Part of a small language model's weights.
Architecture: RMSNorm before each block, rotary positions, no biases in attention or MLP, untied embeddings.
Training: a variant of Adam for these matrices, 1476M tokens, 11261 steps.
MLP neurons of a small language model. Each row is named by its layer, matrix (gate and up: input weights; down: output weights) and neuron, and shows model dimensions 304-367. Each number is 50 + 15 x the weight over its row's rms, rounded and kept within 0 to 99. A neuron's up and down rows have the sign that makes its largest values positive.
Before each neuron's rows, "fires after" lists the tokens most often just before its 100 highest values on Wikipedia text that the model never trained on. A number after a token or word is its count.

fires after: " a" 33, " the" 13, " The" 10, " an" 4
L2.gate905:44 42 57 59 25 26 67 42 89 70 66 65 61 46 27 30 31 33 68 33 51 68 51 45 59 39 42 67 64 59 57 49 54 55 65 69 21 36 51 39 45 56 66 51 57 35 61 64 59 80 79 36 76 23 41 40 45 44 11 34 30 44 50 51
L2.up905:71 72 37 44 33 34 41 58 36 67 43 46 43 52 18 32 34 44 66 51 69 80 53 53 57 29 35 58 31 69 45 66 76 56 43 50 50 23 63 22 48 56 55 39 28 53 33 74 44 51 52 52 48 66 63 53 68 44 59 62 54 58 75 24
L2.down905:59 78 70 66 53 37 62 66 67 60 49 57 47 28 71 50 36 59 42 72 71 77 50 72 73 48 77 44 26 46 39 66 52 72 40 22 40 43 37 57 28 17 49 53 52 51 71 46 40 53 42 44 36 35 54 22 64 28 64 56 35 42 79 20

fires after: " a" 38, " the" 11, " was" 10, " |" 7, " an" 4, " his" 4
L2.gate1007:45 46 41 56 27 24 75 51 47 32 60 82 60 32 51 47 68 53 50 55 40 54 56 47 50 43 56 18 48 62 46 71 57 56 49 61 54 53 59 57 42 56 39 65 54 37 67 58 55 65 62 57 63 45 52 61 28 76 42 57 49 25 66 58
L2.up1007:44 37 42 55 48 47 47 41 41 76 12 63 17 20 46 65 45 53 60 54 66 43 60 48 63 73 75 44 42 31 47 63 70 64 37 59 43 22 75 45 52 46 55 38 09 30 49 43 60 48 64 25 38 09 49 64 55 24 69 79 55 73 59 26
L2.down1007:75 60 36 40 38 58 48 46 62 46 46 35 55 53 46 34 52 70 25 46 35 63 64 45 31 61 58 63 53 59 50 43 58 51 59 49 28 15 41 37 51 43 41 64 58 19 43 42 53 45 56 54 50 78 36 46 77 56 55 39 50 61 43 45

fires after: " the" 50, " The" 6, " a" 6, " |" 4
L2.gate1342:68 44 46 48 50 46 41 34 46 53 46 53 51 42 58 65 76 32 71 45 49 55 67 53 65 17 53 29 43 45 35 60 38 48 75 61 43 35 95 38 63 53 21 48 56 58 87 48 47 63 68 56 56 31 47 42 64 28 43 57 59 52 53 75
L2.up1342:30 43 37 78 54 47 55 47 29 37 40 31 76 21 47 54 34 40 35 47 31 57 59 67 51 47 39 44 53 61 34 50 56 34 49 53 29 55 44 58 49 56 36 45 69 49 13 46 54 75 40 53 63 22 57 65 58 56 47 45 19 89 75 49
L2.down1342:45 45 54 41 48 53 57 34 44 72 65 55 49 30 60 59 25 14 48 45 70 54 30 43 49 56 35 48 33 25 85 45 53 67 55 47 61 53 56 75 44 68 47 48 64 67 93 51 45 73 62 43 33 61 40 40 55 45 59 15 70 46 46 62

fires after: " (" 26, " \"" 24, " the" 15, " '" 4, "f" 4
L2.gate1010:60 37 77 49 42 33 76 48 53 27 75 69 51 46 56 30 74 55 68 63 61 54 56 47 43 42 62 17 56 42 64 50 57 61 82 65 13 65 35 41 57 35 34 69 52 49 33 70 31 61 74 56 48 17 63 59 63 37 51 38 17 53 61 77
L2.up1010:72 40 60 72 28 52 42 54 37 70 55 53 42 40 57 56 43 77 66 34 35 33 61 51 48 41 46 61 40 67 43 73 76 52 33 45 28 49 50 49 70 35 62 19 33 55 57 39 74 53 47 28 69 48 47 53 42 30 44 53 24 83 55 35
L2.down1010:45 46 45 57 56 53 53 63 35 51 37 54 54 52 86 44 67 70 60 52 21 35 60 61 44 24 18 37 57 40 63 36 34 69 73 58 38 61 63 87 31 82 15 82 46 32 54 50 91 63 64 53 44 42 56 33 34 35 45 50 32 38 81 28

fires after: " the" 41, " The" 9, "the" 4
L2.gate1988:51 30 46 22 36 65 41 56 54 48 48 60 67 64 51 61 53 40 46 71 57 44 47 57 37 48 56 38 63 55 43 45 72 24 77 54 81 59 41 24 61 80 69 53 60 52 58 84 45 45 54 45 51 41 63 24 38 65 74 43 23 64 33 36
L2.up1988:56 38 60 79 32 14 55 39 50 67 63 66 26 21 54 38 51 31 19 50 28 48 48 22 67 46 31 42 47 44 39 46 33 54 44 79 50 28 92 15 34 53 73 37 49 61 41 48 66 40 48 57 50 62 57 32 64 37 43 49 55 49 63 68
L2.down1988:71 51 41 31 78 75 26 67 50 46 41 74 65 63 45 36 38 63 68 65 46 63 51 37 41 60 64 26 47 56 47 45 59 61 51 40 37 64 51 20 72 22 47 55 36 31 63 54 42 58 68 33 47 45 33 73 56 39 28 52 44 58 36 30

fires after: " the" 76, " a" 5
L2.gate881:58 24 53 46 48 35 67 50 60 63 75 58 60 19 39 47 38 42 67 33 48 26 59 75 39 44 55 56 62 67 36 61 51 73 79 10 22 29 69 32 72 40 37 37 44 54 51 53 69 75 48 60 64 49 60 37 36 19 71 56 16 60 55 71
L2.up881:49 64 23 68 42 54 66 54 64 63 57 74 62 09 48 47 19 27 49 51 58 36 61 55 42 59 40 53 51 67 26 50 61 49 57 47 55 23 58 39 63 59 65 17 48 55 52 64 52 54 49 58 47 28 71 56 32 53 72 65 41 86 62 39
L2.down881:42 71 72 68 71 92 64 62 55 50 32 56 43 54 46 53 57 59 54 97 62 64 61 55 24 77 64 56 59 37 49 43 40 70 59 70 60 54 71 67 29 53 74 32 47 20 68 56 24 43 78 34 24 41 47 57 53 63 44 47 81 51 62 25

fires after: " the" 48, " as" 5, " a" 5
L2.gate1710:63 19 75 33 63 41 55 49 42 49 51 56 55 52 41 64 34 56 61 63 29 40 72 56 30 35 53 73 54 74 60 48 40 47 61 43 33 63 53 62 29 24 34 38 42 44 59 45 83 60 69 32 54 56 64 55 66 44 57 63 54 54 35 68
L2.up1710:71 18 25 44 65 44 47 67 54 67 35 60 36 27 48 44 58 28 71 62 52 47 66 54 40 32 47 45 55 51 59 25 51 63 48 56 67 32 42 53 68 70 26 42 45 50 56 57 32 51 75 45 54 50 49 39 31 68 39 60 39 47 63 48
L2.down1710:37 65 41 55 53 52 54 45 48 53 54 72 56 36 36 52 37 52 57 59 61 77 65 46 41 44 28 23 37 67 77 58 34 61 54 27 67 40 35 61 44 56 46 82 34 24 60 50 47 56 67 51 48 52 69 35 39 51 51 55 39 66 43 33

fires after: " de" 21, " of" 11, " in" 10, "–" 7, " and" 7, " to" 5
L2.gate1970:40 45 34 21 57 41 46 50 72 47 68 45 42 64 31 53 49 41 28 82 39 41 55 70 35 70 65 59 54 51 59 33 54 61 37 30 50 46 59 43 69 50 47 59 27 67 84 52 12 63 57 24 54 44 43 45 48 52 68 57 59 45 29 46
L2.up1970:76 62 45 57 54 39 29 44 78 47 36 51 79 50 67 35 49 43 56 25 61 85 63 50 58 41 60 79 37 46 47 50 33 46 51 61 21 50 60 82 56 45 44 54 44 44 79 62 31 51 49 73 28 57 69 24 58 45 59 43 24 55 41 39
L2.down1970:59 33 51 64 21 50 54 37 50 51 52 82 56 43 59 72 34 28 76 71 64 46 41 69 70 50 45 52 47 32 48 32 62 42 65 53 55 24 63 59 33 40 47 67 37 69 46 54 59 37 49 75 62 38 53 61 71 56 62 81 53 68 69 79

fires after: "," 18, " to" 17, " and" 12, " in" 8, " with" 5
L2.gate1918:80 51 33 13 54 37 52 86 64 33 41 59 65 65 45 45 50 56 54 62 65 45 65 42 09 42 35 46 60 80 47 63 43 68 60 26 50 55 43 49 50 54 55 67 59 81 29 47 83 65 74 36 51 47 41 53 58 52 54 63 38 60 32 51
L2.up1918:56 57 60 53 71 59 58 54 71 60 35 46 29 62 61 58 52 16 43 75 46 82 55 57 57 38 82 54 32 32 44 76 58 61 48 31 43 45 11 60 35 43 46 49 59 41 27 59 50 75 66 57 43 53 37 40 23 54 73 39 43 74 49 28
L2.down1918:38 26 61 57 46 71 51 46 61 57 42 50 45 55 60 74 61 38 34 58 48 52 45 50 66 26 83 48 58 44 41 55 74 36 41 33 47 64 27 48 81 80 58 46 50 72 65 46 53 48 34 52 43 41 45 63 45 44 31 44 55 61 58 48

fires after: " the" 37, " The" 21, "The" 8, ":" 5
L2.gate1686:41 45 83 59 40 55 45 49 70 45 72 79 84 44 36 37 43 54 53 27 35 68 38 58 55 50 44 44 44 46 74 57 63 56 86 48 17 49 62 27 44 53 52 26 24 73 55 46 65 46 62 38 67 30 86 56 40 44 53 65 30 38 62 67
L2.up1686:41 40 56 44 58 79 49 51 66 41 59 73 61 46 36 71 49 37 56 28 79 57 43 91 50 56 32 21 43 39 46 45 66 49 38 49 56 42 41 38 18 55 46 45 48 53 31 45 55 43 44 40 49 40 32 43 26 44 38 61 44 67 62 21
L2.down1686:52 46 32 38 70 60 58 49 42 58 24 53 17 73 53 37 45 60 57 64 65 39 52 59 54 40 66 38 53 39 60 75 08 43 47 63 71 53 53 38 36 38 44 54 59 64 40 41 62 43 31 50 69 82 13 63 26 41 47 39 42 71 38 00

fires after: " " 46, " the" 8, " l" 4, " his" 4
L4.gate2044:62 43 57 48 45 26 63 60 65 78 50 69 62 38 54 35 65 28 61 28 54 70 43 50 49 51 31 14 50 54 59 40 60 49 53 51 32 53 38 66 49 42 60 48 67 56 29 31 69 59 37 39 77 57 29 47 28 70 38 71 56 41 58 43
L4.up2044:45 60 63 40 78 46 62 45 16 68 55 35 45 49 45 53 30 26 38 61 53 92 44 75 22 36 68 30 43 58 39 50 58 69 19 49 60 67 50 33 60 67 77 34 24 45 39 43 47 60 60 51 54 42 49 26 25 45 38 54 50 45 46 58
L4.down2044:40 47 48 46 45 61 50 57 30 46 23 52 66 38 22 40 38 72 43 79 62 40 62 51 59 59 26 58 47 34 72 19 69 37 53 47 45 51 52 37 63 44 52 64 42 61 61 60 45 36 49 54 56 65 64 49 62 48 58 49 86 61 11 61

fires after: " the" 22, " (" 20, " \"" 14, "Nov" 4
L2.gate1065:59 28 68 63 32 42 40 36 46 54 42 81 61 60 46 58 70 51 62 49 21 52 66 34 57 29 52 67 34 38 66 25 48 32 74 52 45 42 47 33 58 48 47 79 39 54 35 35 45 60 62 76 65 35 60 58 65 63 46 36 26 43 68 71
L2.up1065:64 74 43 46 64 38 43 52 35 55 43 38 64 44 67 63 52 52 62 41 30 42 51 65 65 50 54 50 33 40 58 72 67 49 66 46 31 65 69 55 44 43 56 37 37 47 31 09 62 62 55 61 54 09 71 44 49 53 60 68 37 52 26 73
L2.down1065:37 74 70 42 65 58 49 56 41 49 18 42 36 55 53 36 47 56 44 60 55 61 24 59 56 49 53 60 48 41 47 53 73 51 60 49 53 71 37 44 83 28 56 58 67 24 53 43 53 61 69 45 28 48 40 37 39 46 71 57 30 30 50 45

fires after: " and" 58, " the" 11, " " 7, " to" 5
L2.gate611:53 35 46 20 35 61 53 59 24 38 49 52 60 45 50 31 59 38 51 73 61 62 28 49 33 32 77 24 47 49 47 47 75 59 51 70 38 53 55 57 53 57 47 71 35 42 71 49 64 71 67 50 42 61 54 56 42 54 95 50 68 14 17 64
L2.up611:63 41 55 59 20 67 54 39 60 45 52 51 53 55 72 57 57 41 46 70 53 82 43 65 41 38 40 44 57 50 44 78 56 36 42 57 19 44 44 68 41 53 42 57 47 11 61 34 61 42 72 57 69 29 54 52 28 28 57 25 57 18 53 33
L2.down611:80 55 40 47 48 55 56 49 66 60 66 60 34 24 70 55 34 45 42 33 25 37 58 42 57 43 30 64 41 30 48 43 20 44 30 23 70 28 60 40 53 79 28 45 60 72 53 39 39 30 45 30 61 23 62 13 51 46 27 18 39 81 75 46

fires after: " the" 39, " T" 4, " for" 4, " with" 4, " R" 4, " ITA" 4
L2.gate1579:29 21 59 54 60 42 47 52 70 41 42 51 50 01 32 47 53 38 39 32 31 37 50 47 58 41 44 32 79 46 45 39 19 47 97 61 34 35 65 48 56 30 55 41 47 55 69 48 77 36 66 53 47 45 93 68 50 20 58 43 47 51 47 45
L2.up1579:47 40 43 60 42 43 57 61 53 57 48 39 56 20 40 53 40 53 15 24 18 58 55 44 47 57 13 43 39 38 50 49 55 50 70 65 38 24 62 58 32 36 67 40 46 34 52 53 69 17 55 60 52 45 42 46 61 48 50 44 44 51 45 24
L2.down1579:62 48 58 36 58 52 83 44 47 48 39 43 59 51 45 43 48 44 38 49 46 37 22 53 53 65 39 74 42 42 63 68 70 68 48 66 46 66 64 45 31 46 52 38 48 54 48 33 46 44 32 24 56 51 13 46 68 78 38 40 54 59 43 51

fires after: " the" 45, " The" 10, "." 5, "The" 4
L4.gate925:67 41 77 20 70 38 48 77 53 11 75 44 45 94 48 52 53 50 63 60 37 35 52 17 47 56 37 48 52 49 61 43 51 42 45 40 61 34 33 39 66 36 28 47 84 68 54 63 60 41 28 43 54 68 63 53 56 57 45 42 84 32 58 40
L4.up925:61 35 64 43 33 13 53 38 49 44 35 71 33 28 62 28 73 34 41 44 13 55 46 31 48 64 61 29 38 57 34 49 54 30 48 50 44 38 53 51 38 29 43 43 48 30 52 36 56 03 56 60 78 38 59 47 57 65 44 44 44 54 63 82
L4.down925:56 49 47 60 66 71 43 30 69 62 50 54 59 82 41 04 47 28 60 51 48 47 59 48 71 76 44 51 72 11 61 63 42 59 35 42 41 43 39 31 87 56 41 47 70 59 67 59 63 60 12 36 49 52 49 71 67 50 52 65 50 40 36 33